{
  "n_kv_head": 6,
  "activation": "tanh_gelu",
  "init_std_qkv": 0.0331,
  "optimizer": "muon_variant",
  "warmup_steps": 200,
  "decay_shape": "linear",
  "batch_tokens": 131072,
  "steps": 6364,
  "dataset": "wikipedia_en"
}
MLP neurons of a small language model. Each row is named by its layer, matrix (up: input weights) and neuron, and shows model dimensions 176-271. Each number is 50 + 10 x the weight over its row's rms, rounded and kept within 0 to 99.
Before each neuron's rows, "fires after" lists the tokens most often just before its 100 highest values on Wikipedia text that the model never trained on.

fires after: " K", " S", " T", "at", " R"
L2.up125:50 27 56 27 52 46 54 52 43 48 60 49 39 75 57 47 47 36 68 29 40 34 36 67 55 49 63 53 41 43 49 45 51 49 38 54 48 55 61 39 35 64 58 43 45 58 52 67 50 38 54 44 46 59 61 40 34 51 42 45 43 61 44 48 46 38 41 37 48 54 53 49 61 67 49 58 51 52 58 55 40 44 40 56 68 56 63 62 36 44 46 58 52 64 64 49

fires after: " F", " f", " D", " infl", " P"
L2.up276:59 44 32 65 43 45 52 33 40 48 31 43 48 58 55 44 58 62 64 44 59 52 55 54 58 53 52 46 53 70 50 39 56 37 67 55 42 51 57 56 50 43 50 40 48 66 47 63 67 38 51 33 47 56 68 53 58 46 60 29 48 60 39 47 49 45 61 48 42 38 68 39 36 72 53 36 44 47 36 68 60 32 47 43 52 37 49 44 49 29 41 61 53 38 43 48

fires after: "enn", "unn", "he", "inn", " w", "w"
L2.up661:43 42 42 56 49 41 63 53 39 51 39 85 50 58 55 50 67 43 65 53 45 52 43 54 49 40 43 54 35 39 41 59 54 34 49 45 51 30 52 61 52 58 52 51 41 47 31 56 48 35 55 52 57 49 60 61 38 44 49 57 53 48 50 48 59 42 44 32 38 44 46 55 44 54 53 51 49 48 57 42 56 42 60 44 56 39 42 56 64 41 39 39 56 55 42 50

fires after: "unn", "n", "he", " He", " fl", " acc"
L2.up550:48 60 45 41 50 52 52 63 46 62 40 71 62 49 42 33 39 51 31 53 46 67 26 71 64 56 56 64 48 47 34 47 56 58 53 57 42 35 44 61 52 52 45 43 64 50 51 50 70 62 49 52 51 53 42 42 53 38 45 54 59 46 43 48 30 41 58 60 34 45 51 54 47 63 47 53 49 66 56 48 49 43 56 73 63 64 60 49 41 35 48 29 47 30 57 49

fires after: " d", " soc", " p", "eration", " Soc"
L2.up123:56 53 54 23 49 51 69 60 57 61 42 64 49 55 42 54 57 43 40 63 61 45 35 38 54 42 48 46 53 57 39 45 43 59 52 49 62 53 39 59 53 46 55 37 40 49 41 66 57 45 51 56 72 54 47 42 40 60 53 57 44 57 45 45 53 46 38 56 42 62 40 46 48 56 47 63 62 32 54 44 51 64 50 25 56 25 36 47 29 37 46 46 55 39 49 58

fires after: " in", " the", "|", "-"
L2.up445:47 43 45 54 57 41 40 63 43 45 44 46 49 68 43 56 29 39 45 58 43 53 58 46 63 42 46 44 54 36 49 48 49 58 60 45 63 60 49 50 28 54 61 53 49 69 59 50 57 67 42 37 39 50 46 53 44 50 45 61 49 64 77 44 46 47 63 50 51 47 40 69 65 43 49 60 53 66 49 34 61 52 52 40 43 45 37 63 40 43 46 49 47 47 24 52

fires after: " N", " the", " L", "port"
L2.up1457:61 43 56 32 54 55 54 51 47 52 48 60 37 60 56 63 41 58 40 43 39 50 46 44 51 56 74 58 53 58 53 65 53 41 50 60 33 57 60 55 66 62 41 49 50 50 60 39 62 47 54 27 59 46 57 55 61 39 51 52 37 71 37 47 75 50 51 49 73 60 62 57 44 57 45 53 48 37 65 50 47 47 55 40 54 46 37 54 57 59 46 42 48 47 61 51

fires after: " the", " d", " E", " Em", " r", " "
L2.up441:64 49 52 45 40 50 66 55 25 50 48 61 60 51 53 46 45 55 61 45 51 45 42 49 36 47 53 59 45 31 49 58 61 52 56 50 45 54 59 44 27 67 42 45 56 55 62 53 39 62 53 43 43 45 59 56 52 54 65 37 55 31 57 55 45 52 77 37 49 62 57 43 49 44 52 46 64 36 57 45 57 73 41 54 55 49 45 45 53 31 63 47 50 42 43 52

fires after: "ug", " the", " h", "ig", " bet", " Y"
L2.up452:38 45 65 63 54 46 47 44 55 47 52 56 67 61 52 56 71 31 36 65 43 35 54 51 32 49 43 51 45 64 46 33 52 45 33 55 46 54 48 41 41 44 53 62 48 51 48 24 47 53 50 66 46 61 51 49 45 43 49 45 52 51 63 41 53 42 43 48 35 38 44 39 40 54 49 40 24 44 45 42 53 40 69 55 41 43 54 42 47 79 47 55 53 46 52 48

fires after: "|", " |"
L2.up1263:49 36 53 26 45 47 35 56 42 50 47 58 43 57 41 55 53 32 45 38 49 47 57 41 41 51 40 49 44 47 49 43 40 56 64 61 32 57 56 45 62 58 49 66 55 68 43 51 29 32 55 63 44 57 36 53 59 68 50 46 47 44 54 44 46 46 41 41 58 48 33 42 45 42 44 43 36 32 47 55 54 44 52 39 42 44 49 40 45 49 48 37 45 47 38 37

fires after: " v", "il", "av", " L", " V", "im"
L2.up915:53 40 37 64 62 57 59 61 43 53 47 49 52 45 53 45 36 60 58 37 54 46 31 35 46 75 36 62 60 63 56 62 35 52 45 39 33 66 71 41 63 49 59 43 51 58 54 48 53 42 49 35 52 64 48 49 56 36 31 54 45 42 55 41 55 47 34 32 30 48 49 57 54 62 57 55 39 65 49 59 49 60 49 37 56 62 42 36 67 71 48 57 56 56 53 50

fires after: "\n", "8", ".5", "7", "3"
L2.up1437:53 42 54 43 44 53 60 56 52 46 52 60 58 51 63 46 57 53 51 59 54 47 57 34 60 39 57 52 46 51 52 39 37 55 49 41 59 49 47 37 61 61 52 48 56 42 48 76 43 48 52 35 48 60 51 59 47 46 43 48 54 51 62 52 52 29 46 34 44 55 36 35 42 45 53 43 67 44 51 51 33 60 68 35 60 58 52 60 49 61 41 37 47 61 56 42

fires after: " |", " on", ":", " to", "|"
L2.up795:35 50 30 42 63 46 44 41 54 34 57 42 45 21 47 48 63 44 43 43 41 68 58 57 50 48 54 50 49 54 46 66 28 48 48 56 38 52 24 43 50 42 36 40 55 54 69 36 59 41 53 75 37 42 39 65 43 62 47 51 53 62 32 50 52 44 59 59 69 50 48 49 37 46 43 58 45 56 53 59 46 51 51 47 59 53 62 70 50 44 44 49 57 51 61 64